MLP neurons of a small language model. Each row is named by its layer, matrix (up: input weights) and neuron, and shows model dimensions 512-607. Each number is 128 + 24 x the weight over its row's rms, rounded and kept within 0 to 255.
A block is one neuron, or neurons of one layer that tend to fire together. Before each block is what it responds to, as a language model described it from the Wikipedia text at the highest values.

Foreign name word-pieces
L7.up1159 [102 152 180 105 153 101 126 126 113 133 150 113 108 126 120 146 124 147  84  83  89 178 154 165 144 116  99 128 106 102 124 144 122  93 118 142 131 105 147 163 107 168 135 134 107 131 176 134 140 144 108 125 104 108 111 153 147 136  84 132 170  85 151 129 126 137 138 118  85 159  85  95 173 149 141 139  87 174 126 161  88 142 124 107 152 138 112 104 146 127  94 145 131 147 125 100]
L7.up1486 [110 105 147  99 130 101 132 132 126 112 150 152 121 121 113 145 108 112 107 107 130 133 130  88 126 136 128 166  94 140 137 113  90 152 118 107 159 134  92 150  81 111 123 134 129  89 188 129 112 128  97 125 127  95  80 154 116 104 156 140 121 149 145  95 112 161 114 132  92 128  82 136 100 127 133 135 116 149 115 152 111 135 107 140 187 140 143 166  91  94 119 133 143 113 105 120]
L7.up1562 [113 179 146 117 104 123 136 158 131 136 135 140 125  83 103 107 147 158 124 118 139 148 122 135 155 127 118 123 128 138 140 145  91 108 113  81 131 107 139 160 109 135 141 128 132 118 113 134 121 121 127 149 182 132 129 114  58 108 143 137  94 109 158 125  90 122 109 161 109  97 131 136 146 110 107 178 103  99 103 125 142 156 106  95 141 120 144 105 166  94 151 123 119 128 149 106]
L7.up1595 [117 147 159  45 118 100 123 172 124 163  64 123 133 146  92 126 124 113 139 114 122  88 128 121 110 144 132 141 129 127 124  91 121 133 104  99 133 135 113 143  79  93 146 126 135 111 123 122 114 120 174 114 163 127  82 106  78 133 158 108  93  78 147 135  91 141 109 177 120 110 115 125 137 151 116  91 111  92 118 126 171 141 122 146 104 148 123 138 123 131 127 109 115  96 148 136]
L7.up1631 [123 128 187 124 114 133 154 167 138 111 108 103 134 154 101 107 144 126 130 140 154 109 143 122 156 172 144 102 108 105 124 129  94 133 145 154 153  59 127 140 179 164 124 141 132  97 162 167 140 133  92 142 140 119  66 134 150 152 113  98 135 124 168 134 152 135 128 146 114 125 125 139 138 105  88 122 109 113 131 168 129 108 162  90 189 109 103 180 108 107 131 104 144  68 117 145]
L7.up1924 [133 133 148 135 113 123 154  92 130 132 132 118 132 143  94 114 144 111 129 119 174 109 146 130 115 156 130 128 116 120 133  99 132 156 170 116 198 128 108 120 118 172 135 137 142 110  99 145 143 101 147 146 126 125 105 145 140 155 114 136 156 162 109 110 156 136 118 131 119 176 103 149 127 155 128 100 120 150 116 131 138  74 114 146  94 139 114 131 148 104 121 121 100 127 146 141]
L7.up2063 [ 82 131 150  95  72 118 104 101 148  82 142 116 142  97 158 130 128 128 133 147 166 144  64  85 109 178 134 148 114 100 142 125 118 153 138  91 146 139 108 180 100 152 131 177 134 113 139 163  91 137  59 157 167 123 115  88 105 108 126 120 136 105 143 103 152 115 107 126 139 108 127 137 120 146 128 126 102 138 103 161 136 102 132 122 131 131 138 176 130 114  88 111 120 138 130 101]
L7.up2153 [136 126 176 142 127 139 128 145 147 145 148 122 124  99 122 122 126 174 105  98 126 115 135 110 121 142 125 145 111 140 106 113 129 117 131 125 171 112 110 128 127 112 104 144 129 116 118 144 139 114  65 123 184 119  98 155  80 105 159 177 142 121 150 109 139 104 118 108 110 153  94 110 104 145 128 181 109 138 135 109 135 104 139 133 115 130 102 158 169 112 126 113 151 113 123  94]

Hyphen in compounds
L2.up143 [118 122 156 138 141 112 103 125 159 171 115 160 125 162 123 128 146 138  78 131 136 123 117 113 101  95 125 157 141 132  95  65 144 106 139  83 149 119 130 123 133 108 179 118 102 127 105 123 124 120 119 140 114 129 127 140 147 146 148 126 146 139 122  77  69 161 100 134 101 132 111 158 145 115 142 173 137 176 130 128 163 132 116 131 126 142 118 143 112 163 138 144 162 119 119 146]
L2.up645 [136 118 142 104 157 134 128 142 144 135 131 115 111 158 113 127 161 138 123 131 136  79  97 152 122  78 156 142 136 153 147 127 126 123 128  79 130 151 117 106  85 125 133 129 134 119 130  96 118 161 122 113 131 100 140 103 119 112  98  64 129  98 138 145 112 156 174 115 108  86 142 130 152 125  77 121 170 104 123 137 102 125 121 137 123 127 137 167 135 135 214 133 162 138 173 178]
L2.up1165 [171 145 165  92 118 135 123 138 130 143 165 137  83 129 112 152 140 149  91 125 126 152  83 131 119 109 129 170 147 113 106 143 154 138 138 132 165 113 158  74 104 121 136 164 123 173 139  99 118 159  77 113 140 144 128 110 124 148 137 119 188 136  71 109 125 100 100 141 140 103 142 166 127  85 105 178 157 126 117 142 159  99 105 132 113 119 109 142 126 129 144 122  77  87 128 135]
L2.up1403 [134 107 134 112 116 159 135 161 139 154 153 118 104 186 133 120 135  99 115 111 108  73 135 127 113 143 124 122 136 126 132 130 176 168 144 119 113 127 129 174 103 135 138 125 102  83  98  66 129 106 135  87  65 149 185 132 144 115 158  92 133  99 125 131 130  96 106  91  93 166 129 155 111  68 105 126 142 111  95 163 191 190 136 111 112 131  77 140 139 183 166 119 154 111 176 120]
L2.up1424 [154  75 169 112 113 139 101 144 115 113  85 106 143 123 110 117  89 108 101 112 127 151 121 144 101 160 141 137 146 109 109 132 146 117 125 139 172  99 110 119 159 121 136 109 131 116 152 124 127 162 133 130 114 157 143 141 112 120 135 160 152 142 131 144 147 131  99 146  92 140 152 156 115 122 114 134 131 118 145 144 107 133 124  98 160  95 125 129 147 124 144  99 144 159 131 143]
L2.up1899 [176 116 147 148 120 131  99 108 149 140 124 118 120 155 135 122 172 121  99 130 122 122 140 121 101 114 128 146 105 150 175 116 113 126 139 112 107 110 171 160  80 145 136 127 116 102 109 113 121 140 133 121 119 168 120 156 147 111 160 155  79 147 152 121 144 157 112 146 128 133 128 144 129  72  87 120 155 165 121 156 158 168 144  78 119 124 126 139 120 125 146  82 159  93 153  82]
L2.up1953 [111 120 155  99 163 123 132 162 160 140 143 165 110 141 131 146 138 191  99 115 119 161 119 114 147 144 136 128 145 149 109  93 137 101 111  96 154 103 110 119  99 113 129  93 121 141 106 126 152 136 130 109 128 112 161 128 115 160 160  93 158 160 122 104 118 174  92 140 121 132 152 184 116 137 107 160 118 140 144 127 188 115 163 100 112 132  95 128 135 152 114 127 182  85 145  91]
L2.up2856 [150 121 155 146 102 167 140 153 133 121  94 139 132 171 145 101 182 142 103 155 126 129 112 116 105  92 136 130 150 127 156 122 133 139 138  96 106 124 180 119 107 132 161 123 114 132 131 107 170 127 143 112 128 109 148 104 117 141 176 102 159 142 161 105  96 145 112 127 142 130 129 193 161  86 124 146 139 120 129 134 104 141 110  51 142 116 121 106 135 158 188 145 138  97 102 136]

Quantity determiners before nouns
L4.up2257 [102 134  93 163 177 130  86 106 122  93  70  61 150 119  96 118 120 131  73 120 169 134  98 126 125 147  93 132 135 139  82 112 166 113 107 144 159 104 138 128 128 170 138 123 116 136 135 161 165  99 119 131 176 137 152 124 136 146 145  97 108 141 111 133 137  98  87 138 134 111 135 138 105 173  92 162 125 169 111 109 161  69 141 117 140 139 101 139 124  96 132 100 156 102 172 123]

Person given names
L2.up418 [100 196 131 137 124 169 149 101 147 121  90 155  91 125 134 136 116 171 137  89 119  96 119 148 127 119 137 104 129 107 177 113 148  88 106  95 178 170 171  81 126 180  84 106 111  93 122 121 111 150 137 143 124 130 156 120 136 130 135 119 130 118 117 146 131 121 106 144 134 109  97 156 108  83  81 124 165 148 135 151 150 121 214 115 131 175 111 155 174 154 159 166 134 109 138 123]
L2.up824 [124 130 133 150 133 129  99  66 142 115 139 128 136 120 112 135 109 137  61 107 123 138 129 148 117 134  85 124 106 142 115 124 101 114 123 113 154  79 130 184 166 166 129  95 121 128 187 157 130 115 124 131 107 161 128 138 168 137 124 139 115 127 130 111 121 169 128 144 123 127 119  98 137 164 123 149 119 156 141 147 103 134 123 122 123 175 106 151 130 182 125 113 104 157 111 142]
L2.up859 [119 146 143 102 135 163  93 177 202 104 130 130  98 118 101 184 121 131 131 123 112 134 112 131 128 155 136 151 138  97 119 117 107 127 113 111 155  74 101 199  89 125  82 128 154 112 110 118 134 131 123 121 166 155 138 144 143 132  96  70 166 149 109 140  93 112 158  97 153 158 112 140 102  94  97 120 111 125 147  80 113  89 124 152 111 115 116 135 126 142 122 149 161 146 145 126]
L2.up1023 [142 163 137 124 147 148 135 104 157 127  76 142 134 119 127 103  86  74 151  81 118 110 150 119 161 158 107  94 127 116 103 122 139 133  70 134 151  93 135 188 118 135 122 174 112 119 125 136 126 120  92 163 113 132 137 115 134 125 126 106 104 143 137 139 125 138 124 160 136 163 176 123 105 143 140 122 150 114 138 111 136 120 105 122 133 148 140 117 143 127 145 147 102  89  88 101]
L2.up2034 [112 149 128 131 105 144 105 151 149 103 125 166 137 123 102 185 120 139 147 129 127 123 166 126 101 124  94 129 126 117  86 117 158  77 121  93 143 115 156 153 123 129 122 145 132 144 134 140 129 113 144 123 138 137 110 122 121 115 128  82 146 149 162 141 148 114 143 161 135 100  59 147 132 110 129 121 135 164 137  70 177 104 134 139  88 111 120 152 119 148 149  99 133 112 102 126]
L2.up2157 [127 141 136  80 121 142 124 138 119  96 148 156  73  70 131 137 107 155 108 111 108 151 129 144 149 158 144  91 113 106  89 130 101  99  98 123 142 108 143 154 125 119 100 110 114 117 148 115  98 120 119 143 122 126 133 111 165 113 167 157 148 142 100 139 146 153 119 143 148 130 142 150  99 145 145 132 118 137 113 134 148 138 151 133 156 143 115 144 116 139 178  97 173 120 124 142]
L2.up2483 [113 117 124  94 130 131 108 116 123 102 125 101 104 106  98 159 135 141  96 135 111 129 126  99 158 131 137 165  97 146 150 125  94 134 129 119 160 133 151 142 105 145 138  96 145 130 111 146 102 104 102 107 129 117 137 125 128 134 140 100 151 156 128 103 106 131 141 133 116 131 139 125 121 124  94 128 126 138 134 135 160 116  85 112 178 132 118 121 149 144 149 110  92 122 142 150]
L2.up2498 [ 92 153 152 109 123 144 124 131 148 160 120 183 107 123 105 136 101 113 121  63 112 134 130 143 121 135 110 101  86 107  95 143 162 104 106 136 177  43 119 164 148 142 135 186 120 128 153 127 122 157 113 118 126 142 166 114 147 143 125  76 180 125 140 126 142 111 139 126 102  89 143 133 127 137 126 113 154 184 143 115 116 122 146 111 110 152 111 135 137 118 119 163 108 154 143 131]

Foreign word endings
L4.up480 [132 129 115 119 136 123 115 148 160 134 149 155 138  99  97 137 109 150 110 109 141 159  88  95 115 122 138 110 154 112 116 159 153  94 131 129 139 107 111 170 140 123 124  97 162 100 161 130 120 153  93 161 113 111  74 151  80  80 163 129 136 137 144 120 135 135 122 106  69 117 134 135 125  68 162 166 132 128 119 119 156 109 134 112 157  99 133 118 138 128 149 125  94 105 134 122]

Quantity words before plural nouns
L2.up527 [173 147 145 136 176 146  97 159 110 138 115 102 153 151 107 106 107 131  89  76 108 125 128 136  89  95 135 161 113 125  85 106 171 118 136 117 179  98 117 118  99 102 155 101 132 105 156 100 133  97  58 134  89 193  93 121 164 107 134 103 145 172 126 134 160 133  94 129 103 114 136 173 134  92  92 180 124 151 151 119 132 159 106 116 134 155 126 146 143 135 144 166  86 116 171 127]
L2.up557 [139 181 148 161 121 109 104  96 186 119 134 151 115 113 149 137 171 113 109 106 164 138 144 155 119 118 125 125 103 120 115  97 157 129 110 126 102 108 117 128 136 157 163 119 121  91 136 112  92 105 123  78 140 124 122 117 164 102 103 104 130 107 115 129 106 158  75 151 135 159 142 164 146 145 106 133 107 126 169 123 118 106 146 139 122  96 110 128 141 162 155 114 138 158 119 167]
L2.up647 [104 134 182 121 138  98  76 155  96 157 105 158 111 143 137 126 117 130  83 113 143 168 106 133  92 126 119 149 118 139 118 123 117  95 182 174 105 119  93 133 124 132 166 121 128 104 153 156 137 131 128 142 155 149 184 147  99 121 159 133 127 133 129 144 122 117  99 149  87  90 131 183 140 135 121 129 143 111 141 117  75 164 110 174 157 104 119  67 107 141 133 142 126 112 134 124]
L2.up1072 [139 172 163 149 160 137 161 149 146 152 142 162 129  88 126  92 126  97 139 102 160  98 149 116 135 131 141 122  72 106  97  93 125 139 117 118 112  85 125 140 137 148 117 128 171 148 109 127 107  66 125  97 180 131 185 162 165  82 135 155 104  82  93 100 138 132  67  84 132 159 108 151 127 152 164 125  97 120 105 126 108 159 117 140 153 158 119 158 145 126 115  95 148 143 139 137]
L2.up1606 [137 146 106 107 138 175 105 164 110 105 122 165 164 151 117 141 110 100  81 126 127 124 160 165  93 111 127 141 116 136 153 113 153 137 112 118 109 115  79 118 111 158 168 136 133 143 136 137 129 160 127 122 144  99 136 146 124 125 157 131 144 147 100 129  96  83 147 125  70  98 136 149 149 146 133 120 116  88 181 151 133 170  92 144 120 154 107 168 142 121  99 135 111 103  90 112]
L2.up2456 [140 161 190 135 144 134 167 112 108 113 129 101 174 136 115  94 167 139  93 107 170 117 170 116 116 178 126 180  97 139  92  89 120 110  85 150 131  87  85 164 147 133 112 155 121 138 147 128 110 104 117 135 137 172 119 154 159 138 145 116 151 130 114 130 162  48 115 108  58 123 121 152  99 131 112 140 127 103 172 163 136 109 126 147 145 154 108 167 110 126 123 113 110 138 126  80]
L2.up2563 [151 130 140 110 131 146 103  96  97 113 130 141 118 113  92 122 138 115 115  91 141 135 119 157 148 137 155 144 139 151 135 119 162 112 112 147 134 122  86 142 161 107 168 119 131 122 126  26 151 129 107 109 111 101 112 162 153 121 132 106 128 169 159 127 103 137 123 123  76 143  99 141 115 149  91 178 121 158 148 107 119  91 151 165 136 193 145 126 143 142  93 153 117  88 154 121]
L2.up2912 [135 148 134 164 155 133 145 121 140  80 127 131 148 102 157  66 131 154 102  89 147 109 120 117 144 139 101 145  96 138 112 132 133 110 145 160 114 152 126 139 123 173 129 145 165 147 127 123 156 107  99 126 149 132 140 157 129 171 110 130 147 119 111 121 143 114  43 169 117 112 154 131 120 161 127 135 147 137 107 123 145 114 157 107 157 116 146 106 130  95 118 170 140 161 149 116]

Separators before numbers
L7.up95 [105 165 133 123 102 152 148 125 113 114 141 128 116  96 121 141 143 124 108 153 181 131 146 140 104 104 161 125 148  81 119 118 150 118 155 118 164 137 138 141 169  91 193 128 148  72 115 156 109  97 135 126 150 140 145 123 109 136  81 101 143 117 151 152 125 155 147 131 151 106  85 112 108 161 128 148 134  86 177 149 125  90 156 153  98 118 156 113 113 107 121 179 139 143 167 133]
L7.up1515 [168 152 173 148 164 130 129 147 172 120 142 138 122 178 130 140 148 107 151 109 135 125 145 129 143 128 116 109  91 145 148  97 146 145 118 100 158 115 138 147 113 137 170 114 131 105 145 150 133 136 129 164 162 161 169 114 122 119 169 117 147  93 152 117 107 132 127 118 103 145 168 136 103 116 111 136 136 105 137 131 172 135 134 128 134 123 150 113 170 101 106 157  92 141  98 120]
L7.up1712 [126 120 171 166 174 158 102 168 128 130 124 143 142 183 154 136 166 172 129 105 115 126 140 151 107 154 125 108 116 151  99 160 187 126 144 117 133 104 148 160 160 119 140 165 136  79 120 114 130 148 127 144 130 123 161 125 110 143 125 107 138 124 144 105 100 106 135 120  97 134  88 130 128 124 125 130 109 106 126 121 147  62 121 118  89 155 107 105 161 117 132 148 105 137 149  73]
L7.up1999 [144 129 135 158  81 107 124 107 139 117  97 113 142 123 133 141  95 171 112 119 107 111  91 114  75 121 131 168 123 140 127 110  99 105 149  92 118 118 138 148 118  94 152 132 117 115 126  75 141 120  96 101 190  88 128 132 116  84 155 110 142 104 150 136  86 133  98 111 114 111 140 199 130 119 101 138 126 134 111 104 102 136 138  84 143 105 134 132 127 124 172 123 124 162 124  82]
L7.up2005 [ 97 102 152 149 114 169 112 133 130 132 103  81 136 100 142 143 102 103 170 109 184 145 102 106 124 128 119  82 158 103 157 137 153 135 147 136 136  97 105 146 111 175 151 161 106 102 110 154 130 107 154 121 139  98 111 132 116 126 117  81 138 151 174 119 111 109 122 161 153 160 126 140 111 189  69 179 169 155 133 112 136  87 123 100 119 142 131 129 114 118 177 159 106 117 102  72]
L7.up2240 [128 139 115 139 116 135  78 129 140 126 111 136 158 117 169 145 130 127 138 154 136  87 138 124 115 132 126 132 121 143 110 150 127 139 143 155 134 116 101 114  84 107 143 131 164  78 106 160  85  86 121  96 160 140 152 113 102 109 157 105 118 121 174 113  95 125 103  79 167 123  79 148 121 133 183 126 132 118 160 155 110  88 124 119  95 119 162 107 110 135 140 135 150 164 144 111]
L7.up2469 [104 107 126 140 137 139 143 161 144 155 198 121 161 131 128 116 121 121 155 126 107 151 126 146 147 129 191 106  89 103 160  64 167 158 136 139 155 158 152 147 145 156 139 126 137 103 110 100 106 112 120 152 144 138  99 106 118 157 169  70 128 152 178 142 113 125 158 150 154 121 110 124 120 193 100 132 179 138 138 116 123 141 140 138 114 106 151  97 149 115 155 155 135 133 149 109]
L7.up2872 [106 110 146 101 173 159 175  91 167 143 125 135 164 126  53 103 134 107  70 136 165 108 134 140 143 138 101 121 109 116 109 145 146 156 121 153 113 129 121 153  80 126 130 124 112 114 148 122 104 173 146 132 126 126 153 154 136 105 140 108 113 133 133 132 105 175 129 111  65 157 146 126 142 176 136 140 111 148 147 116 118 105 100 128 133 131  94 107 131 128 117 132 106 144 170 104]

Quantifier before counted noun
L7.up1 [123 126  99 145 170 158  82 124 107 106 129 132 126 106 108  96 142  58 130 104 167 130 142 143 104 170 155 120 122 129 107 107 184 149 138 136 148 106  60 111 141 145 132 130  96 127 154  92 127  63 124 139 146 126 112 130 161 129 172  89 110  91 123 123 131 153 115 143  76 100 134 157 107 136 101 124 107 116 168 131 109 140 149 147 156 106 123 157 146 150 134 132 151  92 147 147]
L7.up446 [126 116 139 103 132 138 124 121 141  97 123 115 105 127 124 133 145 172 116 131 129 108 145 152 142 134 127 147 117 104 146 126 167 148 120 186 154 136  73 128 191 136 126 139 161 130 122 137 134 150 136 127 147 107 114 133 111 108 141  96 130 147 138 108 148 137 102  71  84  93 138 130  76 130  86 157 109 120 103 141  93 152 117 160 130 142  77 144 129 182 178  94 107 131 120 145]
L7.up649 [124 114 131 138 115 176  83  99  94  68 102 110 116 151 120 106 136 147 138 124 148 125 129 159 156 149 109 140 141 119 138 117 153 130 160 145 170  92 142 121 153 155 153 183 126 132 123  88 146 114 100 135 174 115 123 153 153 142 109 137 119 107 115 110 134 141 125 169 131 105  83 163 114 137 129 202  84 118 121 140 108 114 117 138 138  87 137 148 129 142 127 189 129 134 116 129]
L7.up707 [ 91 103 164 103 152 149 122 111 122 136 142 119 124 116 131 101 114 128 108 145 124 136 148 121 138 179 114 118 160 136 105 147 122 129 144 172 143  93 129 124 130 153 145 142 178  98 127 149 157 115 143 107  83 104 121 149 137 140 113 136 148 166 135 112 131 103 145 135 163 131 135 157 119 128  90 169 124 119 150  90 134 165 151 124 102 128  47 137 140 156 146 127 144 129 138 150]
L7.up1008 [125 105 146 146 137 122  96 121  91  86  95 150 116 126 154 116 169 135 105 125 173 138  92 161 127 123 163 139 153 113 103 101 194 132 106 121 105 131 122 154 111 144 169 145 125 122 153 169 135 132  90 109 117 120 140 145 147 166 132 151 143 140  78 138 109 111 122 141 105  69 125 170  80 142 113 160 109  95 137 127  99 146 105 130 200 136  85 139  81 142 133  95 134 123 144 144]
L7.up1855 [135 130 144 123 123 133 130  98  94 127 118 171 105 104 175 100 132 135 105 104 146 124 107 159 152 173 114  94 112  96 106 131 176 151 116 141 112 127  96 143 142 173 112 137 129 178 148 196 152 153 105 100 103 113  65 139 163 146  77 143 102 140 106 131 127 151  97 120 133 145 112 117  98 128 107 135  95 135  97 162  83 119 111 124 166 144  94 110 133 157 147  88 113 137 168 143]
L7.up2069 [141 101 134 143 160 156 128  77 124 114 126 157 133 118  95 144 144 102 109 129 127 162 112 183 120 164  99 150 102 112 107 131 115 134 140 151 133 109 128 170  93 158 129 150 116 123 148 165 145 129 141 150 139  78 169 169 118 104  98  96 123 114 141 117 129 123  74 204 128 100 116 149 172 151 130 150  98 162 145 115 148 135 127 134 170 109 108 162  96 110 132 117 117 101 135 159]
L7.up2564 [108  64  89 125 127 117 109 143  93 120  85  94 132 137  95 138 176 128 147 140 112 103  78  79 107 127 173 147 142 138 126 124 131 168 136 164 152 141 110 120 151 154 135 163 122 131 143 123 129 146 118 110 124  82  52 151 139 104 131 125 114 104 142 136 131 108  73 119 127 123 134 135 134 132 102 145  78 150 120 112  79 134 107 124 179 116 127 139 109 140 165 106 104  85 144 111]

Range and pair connectors
L4.up2946 [185 107 157 109 159 159  67 128 118 113 109 123 129 133 106 145 120 128  92  92 115 119 107 124  72 147 116 133 142  88 119 109 124 131 131 136 107 108  75  80 121 125 114 123 138 114 112 125 121 157 126 123 160 118  91  68 139 102 135 113 118 144 127 147 107 128  87 102 133  73 132 169 141 118 149 146 130 189 174 140 152 175 126 134 116 104 106 142 128 125 122 160 111 129 120 137]